{"num_key_value_heads": 1, "positions": "learned", "init_std_up": 0.0498, "optimizer": "adamw", "train_tokens": 150000000}
MLP neurons of a small language model. Each row is named by its layer, matrix (up: input weights; down: output weights) and neuron, and shows model dimensions 112-239. Each number is 128 + 32 x the weight over its row's rms, rounded and kept within 0 to 255. Numbers have three digits each.
After each neuron's rows, "fires on" lists the tokens most often at its 100 highest values on Wikipedia text that the model never trained on. A number after a token or word is its count.

L4.up851:134094091149052130129116207147176170114125188150102130206154090106144135167112174134145186143116129130091149158157117136099127112159144117128123098104152194164133169095156159145061100097137110200174123163154092102162136095119167121099167152130119121107112051182148098139111084146092139145121136149135126135126162171145083152106126098211130172128150097109073129123174139164164137156126
L4.down851:118129078144098089110173112120154105044153104133136111105126106141117093076197195123075071123165124137140132099092174131121150174085128145158093090105134090080126158106199141136089108136155103126152121113138145148104133111224076156153065096140106085107163079097161119123126087095087187111104103138076148150119151098130134164080192122127138193127134081113131061130130104122093105103149
fires on: " G" 47, "g" 28, " P" 14, "ong" 6, "ang" 5

L4.up97:149153113051181142102080204138100154141109131089101209090141139143202168170113195145089133172142143084051085138149159180162098143125096156113130183141104123131135124169073158130076131073170155191152119135151188116115147101122133154139105186114162167142184132153106150093078108148215089118173139131159084080126158104140100044140152135125149137101130125148109119155123132122118127125101
L4.down97:133101171102171120131127127069144126148113100107074117101185090102094150119072081201114121122116168188173152145142149125142158084145135125063110121055139128137112116094171142137186144122144143145129141146144148115055108105149196145147089110126164132084141146101085135060108179175158191104137071108161086109118135157188131147125112177130125114071110195129158173094162127152144122116125
fires on: "1" 32, "2" 18, ")" 9, "." 6, "==" 4

L5.up206:186117128089117159121151098115191100190109081111164117150110086163136115126102082093089121133185150122154169098138143053102184148105106147100148149173195150151145148190085131130098148084130211168074119124140122116127124136151089138112177131136128127156119148130163101117064144101129207081092130096109082181100143116120115149121103160169106138130144118127160135180125143116121149064171
L5.down206:063113098143143182131143154149082102076075115117147118139099086155111197125142167142169114149124101161115119148079149160122083107126197115146118077114107088117126143119093157151154089157232066047163121106111108154147124087115149115081137148147205082080166106178114134164157114119162102113143197194138089106112160097159129099153126127144111119117083091136158102119159222192144085109086
fires on: " w" 37, " medal" 8, " g" 7, " bel" 4

L3.up587:141146080157137164156115132119125018153170118039118123118153145136100112133133112128153170120187074113083140186148156145080133129119156156138104183159159069122173134153113139134151098130141089124068097087178102096083165148117093118094096160173105088117118150136141047110113169129134153107100118125152148134141228140167108168125144127150116160112153107108136107104175164179192145122150
L3.down587:169126141114108146074189108131138121145112141122147115137140162121057053144126079112140133122189120131205165142120136154169133112135111104150123124103166171089133156122184062114157174161115148165088066132118117069107137119101098122157078132111087139109120173139155195191096099112082108141137134138179125132153118170130147091136177149094148134199159150140145096097157141129094080174132
fires on: " b" 21, "ir" 18, "b" 14, "r" 9, "c" 8, "m" 6

L3.up250:076192156166140093118133161165164083136118127164112177055128128126131147145154146070172172102102098045097176116087052119159193156118138124170144187149117146166152141150063129161095123145101169096110188117110127178155109168110033170142147192108100115119144102122123132073110103093106138109081103132103064097192126117111137145149134138131132127100154090156160101121163135085127184116145
L3.down250:120059075160137087174121159123148113112118064156100165185171108141127158161122149134116149140140144098188162122199155098193116144125171131087141079182120140121142096102164136067116133142056169110148170075072084103153130126121199173135091149122141109063093138124145114133140144132165108117100151160136130109088154096110160118127144123047132087144127177108071123097149152119090174098147
fires on: "um" 19, "op" 15, "ed" 12, "ight" 8, "if" 8, "up" 7

L4.up307:165137119075136184109110109126120135104099148105167189107134103119184124166125126172129159135115129178102156162145087140202102079110118129152150181139134106128179094113168117140092160138102112131152104174107175142143210054074136178172120155129131095139112118101104067118108162147087093091091065143127179088113176088128116141120140122152034136098094115089118145160106122105114130129154
L4.down307:155166146078105122173137128080150054120162129117116157062091144142088117166138081118143062147195082146124125170090177164177069119099123195158088164098101106122126077108161104119101140119119055125153086165125110124158139163150058115140099164110166137084146169146104191153120041111156166091124171191133110162160094193115120165151111078149133115121125070167146069103140087083146104091102
fires on: " p" 45, " te" 15, " =\n\n" 7, "rom" 5, "co" 4

L2.up191:145064137115123142146111152174176108146121104124139104122185112193132104154144144103098127129136109035070076179122076107108120172151109131118171115184097155150122141102118123124089085113138142168122219139072142065144134145117115146160081101161098067158140135122168113052122096133181126171191112094179123129112108084112086061110128100158188131121117152094128117170127106116167136185133
L2.down191:118143127088170064089119102175149133165115077110165147163108108105130134176159061106157105126147138096095168148141178094162094151137120118100082123168182136125156063118107113123132182108084086145075130156159087158136103158095098091121133075129130092155064117156109109064127164092161148144101123100061101164160103149127181152146146165163166109072162062118142106161092122161122105107148
fires on: "|" 29, "ic" 9, "om" 6, "ific" 6, "\"" 6, ")\n" 4

L4.up975:105159113086118148077075152120165150190137089123140124135207129123159092141138089169086141141125107140087098141118112096152165109080131135131159107126158237164127176153115104105104135149152121167055150151143146122174135076133071159143112095169136117100180111123159157100168141144127187165161075143128077125130176056118119158152080081153107140129168115081116153157117111136110159125150
L4.down975:139124100150158161140117110112124142143191149101143131120148123097135157157061143171114104157127151138123102107119159178144188159097127120080112085187151157129147145144127104185100101094139130192114106139199138134172095100171076086121134098164196115093083141143143138110134117104120127091121092123107158045127190083159117141136116148168109163165157149079083157175111091150154131159096
fires on: "." 41, "er" 13, "ist" 10, " film" 8, " song" 4

L3.up11:105178130154110096150180131056153138160123150134118141165109108110078081170117085135121133203143113115136085166161121084102116099159119132114116105155119168142132109143125067127100093160125107122068094078070167127187059145107099096177142157136073115157157155129101103096177195174112110105190135149093117099119101103121145108208132058126171116093149128148118103149149160179129216159187
L3.down11:150125089238175094040172132121104113187106176165125107085126146134064150143100112134162123161137116134108108163126140130155159146152122178132147134164105146103114120120143147153137117091108126139155033042074077120110189096137140116097099101165057116152173094093091070156163118159127062119116148188163119106103145173176101121148125124187107085111093142147077140160139161100152150139108
fires on: " St" 47, "–" 23, "St" 14, "-" 8, " San" 4

L5.up374:120123139144122094139089135135202170133099100106168185090124094110136129149104180115113109139155151125134136136163083146137146172136114097116173071164155184123170171136143129138099100101168144189058159128159189139193097118140075146164160105107126115070128179154156065087115131162158153157130088138106162058149157077148093151126163125147145080105175105052118135137070168132105101131208
L5.down374:106100100163112103145149168149183126123120121133134127141103126141123107096083129156155087089131221127125116151140116113093136125129137126099160101122129120125129151131150121138080108117117130103157155165139107117123119132130137141167174126104137139162133156086148119148128107115140171165145076183115135112175181105104121122175135087126096125140133159084129125111104090118163147111131
fires on: " to" 71, ".\n\n" 14, " \"" 6, "." 4

L4.up865:136109075120049117093087131103152166059152147117145136164123097119093178217130121172235157129193126152120140182126090154145110109122147154115166106126161148102151117139136126151080097105112217173164128200106134132174187107081150133184126162124150136068127147150122120108113073202156177089146159165106132107154154134197039110123081094200078133119128142156110126111145102134140113106183
L4.down865:115156124134144097157197112063116166142054195107082093133108152140112098133165114116109121107184100128127099089093176084159098154119147152171134102107152112126147102099164091124079203125141095131192074169126116113100125164177107124156109184120147128142133146153126129119146120143098105159152117229073144131111111125094153127105148098094168148128102109167097054074142128127118167145168
fires on: " c" 21, "\n\n" 11, " p" 8, " cl" 8, " e" 7, " imp" 6

L4.up620:117105127129060092145093133145133097103114077139156165127157131110088133123157123113161165070083101124086213152117099083155115167104094073093097152107182122123067163155137080149123114108165162080121078109149173094200168171154102158120133150115153124100125088101144128122107078146126126058131107092067146115245117122147091128124112152129103123141152138160146106105131149172136194134113
L4.down620:131132066092175138070148143131136121119109141218113122179151090104091175158089177140139118230120168149136081112080219124138109165084164110071103140083113125143162135094189111103137151131107155115119068128136135160136186090095125159106125131127117099124123131108139080124092143115138150153129168123119139128177075110102123113115157114106124137201101106065107189114131136083112135130177
fires on: "ed" 20, "ind" 11, "if" 10, "red" 10, "ud" 9, "res" 6

L4.up148:126142093108164120107104137169126132158145081110127126092180112181154122095147107110192126200122159095096174174104123126123153147105109138184124101141097166137174193122157176128067075124142133100154125110165140153136116221130134168150151128179116086134149163102152152065117061136114158109125112115078071117123125105121034139105119081171070189122106123151131087123071152168102102106148
L4.down148:111128128128147118099110084125116064162099110077145179106156127163181097154165145118068118142148155120106146107117139130165098121166142128119101170147181093146071091093107112129141128136111097127126148107073183137089104125128115113122146154132118116074106143115181110204084098155158161089120116059106110092148115120138201121075120127092186142172110134089129147106147184038133174131083
fires on: "p" 41, "om" 12, "w" 9, "f" 5, "im" 4, "l" 4

L4.up305:073166130124109135163130148150112086155125136161155168130183113122126118058128139150139167172125120097062157127148100089057126128147153097143179086148120169193135130131164071115041106097147204117094142125151084155161155145119076099137149135151145149165152166081096102137068144136154088081155105174070109077118083141141140116185170126175088107166147135101169103138141163151097086154111
L4.down305:151133144122135163185170086064116107109147074150115117085081135140110104144137081164118129159221131142135105132186118128130202091114100154184076141153086033122117102114144133074182150140176139076136167111140146119116088146132165072147132151087118113138155201111141120125156162094089095090152156170173090142076146095142152112134131117076143146126091110160136074141140149102107144131138
fires on: "S" 45, "L" 16, "W" 9, "D" 9, "G" 8, "R" 5

L4.up128:116128147123142164049171138135140168153131172130202122070138105073173135123137141087177122156200149122137120177148118134132182076158145139162140070051057177197110173085064178125116116164147201158119171125104121078133099105079116127179129141115108063170157123094185129084096143155121132130135146105163142151104094134103106158147130079124136150129138092130121106154137103131155152156153
L4.down128:144143147113207144101094159170096192114174072140139078116186100174150096133077150193165135129131114105094162132099131093062154110166217153137173094160158134138150099097151113141154125065142108128082128095122138176087085113108145162073089147143122089124128082082160089135109159099135117142095146111191120099176160175116071091141116089080145129120162122080120140120125113145151122134139
fires on: "il" 21, "ro" 17, "ul" 13, "ong" 10, " appro" 8, "ove" 4

L4.up99:181100103114079083093107161146145113090078115136195145095140104117181189080111123120128155150121107127132159122151115119162177127124119158186166088131175110125174210092117121200154069071103105150100169166176171195101113071146092157126149140159131095145080137076154146127105162103173128076121080120114085103139123144130091130155176159122134159112160101126139139152125135126099129120115
L4.down99:097109173103160120085130097080114100121128094131068163099110161137137113140092119140089136146128140135133095152213117111121116064122128109105141175136069122155098058149086135165108134149147134162107153122104101093197140092129133134085162131150123192118110141128093168126137128138102139109156181157116133161148171066088075132113141121087109088138124135119195092131104071148137116100088
fires on: "ed" 29, "il" 23, "ol" 12, "al" 6, "if" 5, " is" 5

L5.up607:181105128124097086113128153124151115169128090153144104146178124095121132142131113167099178135158145077092098109161119101093072110168121121108144113134118116185131106105149150127077092104167154148106127171123138127159142138112129121183150146139141122138143181125108134132092091140141168103161175139139108077136115100106158149140070112132143171177120126126077133158174131103148132120154
L5.down607:144125072148115159122072118131128164130087119140149161135081145108163062091125144147169086144114169166183137167093156119130141096145124137153152141092096190062123156114110113193181171129155103089178107122109079079123111117121148095137119099142115077106093155149154127177130178114075113140125094092117100134078143106177054109120207131162091123051126106140140106106113117123104134119099
fires on: "I" 20, " m" 17, "N" 15, "V" 8, "S" 6

L5.up747:137195073106120163129148142151124114136039108077143160164146132099075172095144097081186170151096112124058173131106067102095160127168154133165158144104037140095088125111073098102116120129154158106121159126156122132107107197119114139153110215189139062101124138121140090098122099153134143142127127120136113111154128112158132161160129073096148187189103210105165117115107134161143206146166
L5.down747:132140129159117239158188128121162091163093151185145133110095175150099146124139144048167078083078137136146115095086101108134173152121143190170117080101169093136139133158114189111149098095106086191185126155140160127156132139121134118145082122127118122170060101177146096119117150128139194111128134112110158114111105116130112165136106077126113142172138179134135116115158071113095155202115
fires on: "st" 23, "er" 16, "le" 12, "w" 6

L4.up579:124132109079129157108065160119162207137102110130122093100249111124113107181120107105187108162118107127125112171089115143103161049123143159127130146162134202095162160140144125097122124122131220166121203189155167145136107149074093142123081106180130073144106157093140142113138105163199166137181184127136139088096104183084111096176105129169091150166088071082083137138136130126148141122134
L4.down579:163148093139193117090149162137131172133099081123194188100156182011094122118142149090142198121105157100138159122127176123120090148116119130115186191113183130120072170192156096128123126128128116107113157160114173105121148177074105120108133111115157177083105113210155047103128112124127102117112140123152150142114105163181206120176134099036121165170115122094138106180106120158149115195131
fires on: "-" 54, "." 18, "g" 12, "\n" 11

L4.up941:102158079077122149076120136088116078081117123132119139099080146161129169108139121118148112118141099102091172137125139084157158137082123122105129188213130119109100156153101110151111166032133133168081106134180156116127162158144144164150121136151186123146149147057136141123116136096074187049132088096174127067188159129100118094142144126086136094126093132164159102129126165174164164090099
L4.down941:142114155171151114091115135085144115124116168130130116172099154139132121164112156141095104190118096143160108171077190151184131152087106145078053098124174146115113106160109099222160150112176101136181142148173111155204110071082116087129118145178123150088148123080105154131157164121072131177030103117088158101169123146105139156119148082126111119137165132140098133165142134208145163195125
fires on: " dec" 18, "res" 13, "ract" 12, "ed" 11, "os" 8, " ev" 7

L4.up81:096111081128145085130101163212128097135107150094182113138129128138137130101117158092083160129125116119169123100108130136092153106131121144093247120159127164149121183128062151178088146095111127156156160123123030133181135182131032138185162117118120113185162120153127140109119171083119140098118099107184086131150133142108115152079088122146101082094163153093104072148109116123130146096197
L4.down81:121116102156083112089157112145129094157095184155126120179175131092110159097107117169084145136073123153108196079078077221126167091155163145127081118200140176121102134139086140129132088175107086130140146134139130196140096183146124134128148163153092106145050153103114085118140125075162134089133132120056125115144136174137136209072171135157151100095145159166142111157100181120106136099109
fires on: "ro" 29, "ra" 27, "ic" 16, "ir" 10, "im" 6, "il" 5

L4.up223:133196073157142128099121104121135144108151098155167174134133162158108128110151125090173167139116165109137184162153121086105171132145111130148144104092120187154131101142129140152099142120132103162144162163150077112189089174111126120135139106106126151153091161116105106087156097051118135189115124147152138127104082099101148152102124098136184079053123076170149096182089172164098181127131
L4.down223:166143117196103126181045060159137115141120143128096120117148108117118162117181140087114121131125151141186136152136108126155123164101101131124053080083114098154091145077177166142074155124065064084108048135138128195085039163139133167163124104053108131107186157103095110129144130157123067140135133162145117104126089121116088110166156121165066153143176098122097114145154206188124134193105
fires on: "ru" 25, "ric" 24, "ran" 10, "ri" 7, "om" 4

L5.up137:119116125081099090138074163103116076097137089141133124086146129185115157126117100097172161144101068130016092092149123125044125148166143131213151118151138146124186136096160094102101118123097169162166142125146158143111151100128070118085157100134130167190160092104096082138098148126132153097135167143107105160133143058108101085121095172167064177173179147080169127133140149157149096107154
L5.down137:154105139176071121136074114100142091080103138160085094156142137104150133105128154154160137131125104132169178080172107120161124073156158099171122093119157180169093146088196131115092097154148086140097115177152135161086148112129191150090142060127089106135125085124158089101170178111133090147074175152169079118090151132113124135059144170097100171198129113138144160182152068075067167166122
fires on: "G" 34, "1" 21, " g" 8, "W" 8, ":" 7, "h" 6

L2.up308:079144086087143143056132133116119050116105214091174161109135150221117140121138132086113171139115151148119083093099113173141111110143096076177161143123171098108161142182152081139125150062083167125171121106056166102143111177119081197093194134092144158096172116072132090135128193076152115122107104122111133092179189104140079129116125139132179166122163175134120136091105162115158133132115
L2.down308:176174106146096096182140101112126136094179127131146096164122181122051125152111157155145100142118141125147102156139095152169140111136112113207122154119112089104118116107191055150129137103079074125136033059127176075050171119169139125204105112072127128149076183126150166114176126104142032152146084120107109129153075098113092162100060103147152098107154085119114175138116129077144152167084
fires on: "ys" 40, "our" 24, "act" 16, "ad" 7, "at" 6, "nt" 4

L4.up312:076205183145120126113110113128152119149180090119113144127128102159149114074197093114168154124194108085141158137147049132075136075126077154129136150145139091145083159150125081133119088090213143099082101111163201096134152194118049148132163109134097120115137191046104148134117156174173130077112088102119172087193133113136120144145184082125079162166135105132148109111098135126093169105070
L4.down312:161119108099106120149127094149127163188106168131136124096173070184152078123103066132207102134114099122132160068152152139106108158163067148069112122146095160081119113150137139133101154181147104113129119175134119107122138099130152174129119120104167103093081103067166115126139081100136135113218115122101111170143115051133141107158089100176149230150103134139087155176104142090086172129160
fires on: "ind" 21, "r" 12, "ed" 9, "ank" 8, "und" 7, "d" 7

L4.up880:125119123073151111108132121121128069119092169130197150093076097093168161081112155089133127134135139102165142131105087114126145111138112172158152142098133149151146108163060149158098132097154166165165225109100042139127097175109138213112127102116126138185166084096111135073067190072156130097137092070109134128140123143117129158134080127098123104068160128131128131153104142114106151113125
L4.down880:091105181106161161123141124138117145078149154145081105086110166198130177135153173161052124162161175103138154068145083098097116111128139157113135147163139134086083115195120140138082137142115144157135107124100108109089192102139106136115105150166114098104081120140089119154147137131121118199176199121179159129122142177120156123112127099075136139167123097128146140103144099125133053072097
fires on: "ro" 23, "ol" 23, "il" 20, "it" 11, "al" 8

L4.up986:136124140109098102096074157114145140185134128110159175076112117114147055115161134100144121088148092121133128142131107109154172081150083105145127103170152154159098168071126165186154092124123150109079127178132147135154087130117077158162183152149114107165097129098156162100095134090148121091131111102049105147145169107197112103116146112159037135100170105162124136163137121121056144096158
L4.down986:125090109140088121090134158095141111075095128154113092178115181115123159179109089114120144120104117122136111101200195165110171105114140122084124077078076149094090067173092091198109134107086127092102087091109108063149077149088167146155098153150116178158132141130140144138123133140126205145153139129128144150137131096075093150131121111097083118133139154147119107132153061118137141149126
fires on: " to" 33, " into" 9, "p" 7, "out" 7, "ire" 6, "ed" 6

L4.up974:103073104108085081140136127176141160122132089159107130150112126206131144152109151114094148118125124121080149149153094144103111129161127097136150133161157172114102127145138089117081103129103175162124123141145149144160163155095125099126093138146195090159102113073104076129085122071179158102185094118082118132143097100135138115117172079130107102134141107115097107151132134166135211179095
L4.down974:131095150115138161184132133163161125115137138065163168082105145098135182180169130147111161129129156137135103111123113121214148154163139156209138150094095143149170123108127134148070121030116255096161116142126067118200156104124116122124122137165140093162180131083120091111133130154133125152160170134130143132135119156198142133131191126131126050085143152089139079169102149129125097101123
fires on: "-" 71, "in" 8, "\n" 4

L5.up256:158136099152082113141143128180170175112100116139119149131166152088079117106104151076121113170123137129113169199139133141095091167119085108149142090128193187143108162093136126202066088111151126116160156212162084152160171130105120129122062081113167134170119123184066136122068068151106115124150157141155144126135146118059065150152113122152109125074113138129063121165169168163110133131083
L5.down256:133134144149150124153154169122138096125124148122102125110106132098117151162160109083121083126139107194147107135071167144115139132128074152140171161119110153093141155127126119166105095094109119143168175088128134137085087134133114160142097102087121101140120117130155118110130037107164127159121114182107133199139113149082162159172170094158123106114145127138150125132130135121089128081079
fires on: " P" 31, " A" 23, " N" 19, " " 11, "-" 6, "\n" 4

L4.up913:087194157100137116107105152160134086148138120115182172148189123081096144099139130136196158169195095121082125141103042100105166139177156167181107111165089170173157114175115165107116094090115162089086123146181123150144159091090108165144120156165141050102129175133161159088133140154105123063174109137118051129126064150156134178186103126142129149159156100119169122136149124164148159094166
L4.down913:142132131134152175173213139154131151080132123124130115122102154131148066088157058150086146176138141193084115168150142079116111119111106161148097107108111111111115170105113032108077094099190107110181164161152144108153165124077140164142188093116109134102171111121118066162098148202110138105097079147081105092119122152148119113109087082102153098179135135145200098113113131139121167125100
fires on: "le" 33, "st" 28, "g" 16, "ge" 5, "f" 4

L5.up395:141129065140124180095154158115131104103158167090157145104104137166113134181133156131142174111130150156123110132160139228142085128089168145145106145137182120085157145109143179176124176157145103149122116127149153117111146118096119155103113149090121147088110171094135137122148138143086095111120132147183170088118151106099106116143127161109118176071092148105112107104156207095177146132127
L5.down395:155112100078110146165153080139118112099185129162117125170145177169135149131079133080199125071142123056130123107104133124117163153152177103164169073126171121178119058155175126140196109103139085176111094079084185134119112125188162106103115116196168129161127106100149122147107106122143119175120119101120145136091069181102112159103108132125168109087158121124134178089130115127108120100083
fires on: "ad" 42, " New" 22, "ob" 10, " And" 7, "at" 5

L4.up628:134167133109078112134121102202123172117093098138113143138115111126132166185120174125177151095174092102154159164141075077146107099130068108093140132143124153119145090106032129154114119089159121133107145135060156161165109105136125146178135149155132107127114090141141128144080070123212148137160132110078119153182145118149109161146131070114091116164153138180139112115101101156086150060169
L4.down628:139106090163108168121140119159141101099197132101171150170087100124146138118198101161118122189140152142184092078166092140126147128114149094128167180120118097116082123064154124102065116141117210188117185116125100217110124133093109105104128115101112168151141107141183146151092127165098154170141151165124114092096172127181156143100160159121149153122112105097156120132109135084109100104133
fires on: "if" 21, "ed" 18, "ro" 15, "un" 14, "'" 10

L4.up15:140190142130094134097146177102167151119087103147130136115159096120144145211119133068127154142137149140080147148102144108146099119095121153104144120161135148105170180087084193161090137065132174145136109087147143156115077159107144128121117124128132107129112064167113081075071140126133121127172139139114069175164139083192073113130113118147111131108144134103128105140104136083133134098204
L4.down15:089118105127090113179169151117134136124154118101094177110113121143126085034114090176091114119071117135144077121234108118115126165104123086107212115193114103169093108165113110109134068133161105188153094131101160121117140140141049127112169185101126094080162209143129158154110112145142164146131146195141139079118170178095150141105114109107172157096076179137162149127114144106129117115146
fires on: "h" 36, "'" 9, "the" 9, "o" 8, "ro" 6, "he" 5

L5.up460:137120096178081043158117151118135116197122157162112088153109115152120123128147139094137092141140128107142147142127066086110097164137085105095123136104150137145112144135148105117109105166159143085102158114109158156162031158123098148132142172134125109183126075157073082129161161110157249140178156146061155091103154150158117107162095145161146088084103090112124144137070156174109132149114
L5.down460:075171088225164094077158127157115085113147125167145094149101141127159149120160175120134056150088131171135142126125124136137126109171129146122099180098137177149126099121134125113105089104110127110145099105157120111169137072143093131076085119186102127098144188098073119149119175101132172135159146188088136136178104078153169193145194190087131108129140091122169098107103186106082144116118
fires on: "-" 33, "and" 26, "é" 8, "ud" 7, "–" 7, "f" 5

L4.up494:187075108119090109146146123138121154137163143147094167150130128175142138208104146164119187160148136133089125164141149107102145122101084141142182163151150193134100108137143104149086133110085145132131098155117173142172157132109150099176125171126151097193101118140084037144092131133106208183140125174138119151135153111126108127179213109180100128140139060108070139182118088143106134090144
L4.down494:165144126130091095142173086092155089147141176090165109133102122133107157131190064154097103168204078156123135175083142134178156147103114131165117122110167153136150183124136095118062072110093148178094108196169150144126157155143063152188081119138134142098165132086076107106098110150125143142091130216086150167184148108145146105141177080147131145121183126140141091109133133095141089067135
fires on: " P" 57, " p" 43

L4.up174:066115131139135159119144150140145160145137113110101150134138152100129085091151147140149120136102128129080157105103139118077206145054091097161094132209176153122086207110111092090126151131177121118048189168147174128145112140140112147120143142125159127148220206140126151121096086097155168143151147133152088138165186100075150109181099080143111109089125079134118104120121144122165143186092
L4.down174:104100137093110146090136135137116113134172041086127171128147117132128146169124180151046126149143162080144114107160061186105100132111100126125104087162122096124143066147157105176111150145108114163090097073130131112163094115167140129124150109125099107145131148080091144166129191192129145123081098152123101148124119083168126124116187177144142125149083153104105138135144113106176110113138
fires on: "er" 19, "ines" 12, "ist" 11, "ers" 11, "ter" 9, "or" 6

L3.up983:112167138152062143113101182102120100136109186066129191111115132109061092128129099090180109094169140128139101149139140094121146155108091091108117174176112125118189111210133122108145102053157157088064148149113159174169165086120061142111101184126103112140139089118126177130078176127125122015099139156126192111176078114170131117166106127084211088120066147099152107162177130139114193118141
L3.down983:187179099135151126165116095168128144127066165034129112141131115091135106087118134137165133145118131152111062141093204064121095158126152103137078117073141097142113089111155079140193127186124144138133129103125097125130156139022131130122117173119108143131104104091152077121157124166100131137155206090111165134184066131117079112123121112084099126178112169133166112083123142179145139092119
fires on: "St" 12, " called" 11, " with" 11, " inst" 10, " after" 10, " said" 8

L4.up441:155135165173132109120132084144167153116119174133121078166121126107140070158103113120163193147079134134078117135145111100082082129081095111151112100128069157145108131122157074122093145115151116149137083166087111130130097164108148074094143154154173126134091086126139089130082084090091159151117127144145161109139120081125061146220204091125157125127158131129129090138126182164126122118101
L4.down441:138123207143091184065129157102112094116073127110165122170132084123124118127112154167084132148151119095134096093092120147134126136089197133134121114131145168081102118152097146146076111157090117143158132159130149104095154159131084109221053104177154095131140114086125123080123107142092112150117081105124136174110081112103143136116128122092170111125165142124164135177138074110127087100138
fires on: " P" 77, " D" 15, " Gold" 4

L3.up382:188109136064118162119084141107097125133070103078143118117136091064161111133155143132181108214186090093090138132189061168150152117063128144150137061157100117107065182159154107111156121072112155141105102140152151125144136128141128166177183139121202088149132133109137133090108161185156104028157155098121033110133070109153118113136097124082112091129222156123171102137142143141114154134124
L3.down382:132140101159096154151091136199146115144167108135110128150137107149090155147136151090146174134098147099134089135086181075080117098100071204128164169135128124119170177106109122171108107208120103104104098090123108162164136114114133119128069123138139154129101157192129108110176077134138120182143102156163116166111133135153155100139051099143147086109124101142074212121137111132082099081087
fires on: "s" 36, " r" 16, " between" 8, " ind" 7, " such" 7

L4.up370:106147135182111137111136118144145060217070071140177140150134061212105148091105115054160123171175118103128154183177123147104196132062091115135156106154138112133140176109104096173113094126091124170126144071141100160123076133149027110113075138143129119098172148159100090087101142119148135126114087151147074133145112123171092137127131086199059130138128129099149120133139161099137192128200
L4.down370:078075125103110139165135091123142117109074135170113142079143200141172152188185125110060175164117123100109076148144031117170109126170161106137164182139118157187090132150125180165123148194142140106131140110063184143177167164173185124179183063155142137130172111132102131131128128169157082107120190126159178132074201090138140122110113091066111154137100152055074090095115177106126107162107
fires on: "-" 38, "im" 24, "om" 8, "old" 4, "p" 4

L5.up126:112144065137106122137138123075117118121131139118127117108108105215123125132112209137110091112150098068111113118177106187126143133145131138110113140184192080077108119111150100150154102096139161199106096114154120112081120107106088121087109123163125149149160091134106112119180128123122151109129111135129102149164128107222116138111141123154093112116127080063142076141111195162129167108137
L5.down126:181136105078158128146118160198114110177091122080109194145144073121112132116117117129118097150192080139091183128128107094169098154107113058137115093204138148141141144089137156146195131168144104163108128149143177149085090133136133114093069201131099019108102116125178186137120143131103082125130159171142138107100110115121129155095136061102086066096106128141117134093160131075075108160145
fires on: "c" 27, " inc" 19, "r" 12, "ac" 11, "oc" 10, " sc" 7

L3.up816:157119123107139082142088152148162149115147110114122120139171113113173119153126209164103106152167082105087108157148101173063180145135134079113144122168136090135164160173119121082077089122135147150079144158136118099127101126103096144135165119140195142117161150105147128093121125061137195087057142124135075100168130096116081132091137080117174102115195075044144138184094139121157104162163
L3.down816:090143169130144210217176138155133097101125180096177105107176060116069109117154091088191112125124155090151114125105113159135144127151102143141044162118121151173094114125177111148127135138101159147146135086084089153120081091112117178184120118150125150127092185106116146162097103124118145146130131132080122154134155095147143104198171120223178108113099116129117085078148207149148121182084
fires on: "==\n" 22, ".\n\n" 21, "." 19, ".\"" 18, " ==\n" 8, "\"." 5

L3.up56:148146150115135076134135124085131106126124146109091193113170143108146140103123133141138153099133092136041114077134141117056129184141141160143119161173091110134193156132131138076093129038115123140109125120161219132173103145133108110111122133117140098150085134141169083078117100129131217107086091151119078065152118084193138140141070161125150147119142102099144123156111136134128133128192
L3.down56:104090111158123114137075075087130112144127131219095086168130121133060123062145072148172146145114138143152133144109140095176152044063136111141084081096167156122082104124127154145110127124100154104130094145094090122112112124174147155085106115117129095158173121117122125132117191102165062144115144100205059115100144163085124118116139155156058182157131077117144149110121096088079138143145
fires on: "1" 37, "G" 21, " \"" 8, "\"" 5, "]" 5, " g" 4

L4.up694:119080140089120118118124146141172130170108125100099173154170108146151108157123140161053102168171135090095171132157131166162103096089125069112132129135103136203143169176152143073079149153193126201135108138114133076184137119088110197160110164111148135103208191160092142117127169102124126166170118140103088106159121065085122123146120088114128108116081114108169084126126135082132141178138
L4.down694:157024122080099153094154143123160138117109110132118049119194110132119097089123114155123093168208137131144091137094107188149120168150138143141091140112094175153145165087127056134131120105125151163144080106114091111123102117162163153115116109172134091079129177154178121136102163143088120148210098112175087188097113136140137085159156112204094160127115073138205097068103139112137130196135
fires on: "." 18, "I" 13, "}" 10, "S" 9, "C" 7, ")" 6

L2.up324:157063091103133078105135132150181171173101095152131190131207115154160163114116163099135144203173132125111112184092152131118109128180104153177194177137099169117135176071133099155119105130146176118178145148112121114173185133073139118136109146163164132163114142106118106114126076132209102139188127145116135141077060106062122116129093069139110132140078107124130108153122112147115119159139
L2.down324:099137135093155111077152081128148194154092114098097157127197132128164108155131147132140148116112148117114071162138152133096147116152107106140140138155083186122176140062139118157135114068104165048114107084086069134183069125155112148100113119141118084145093068162162117081095132107163113189109136115102152192165140140153200100137161126105107103093137171111071135194134105104111122105122
fires on: "|" 36, "N" 12, "-" 10, "\n" 10, ")\n" 6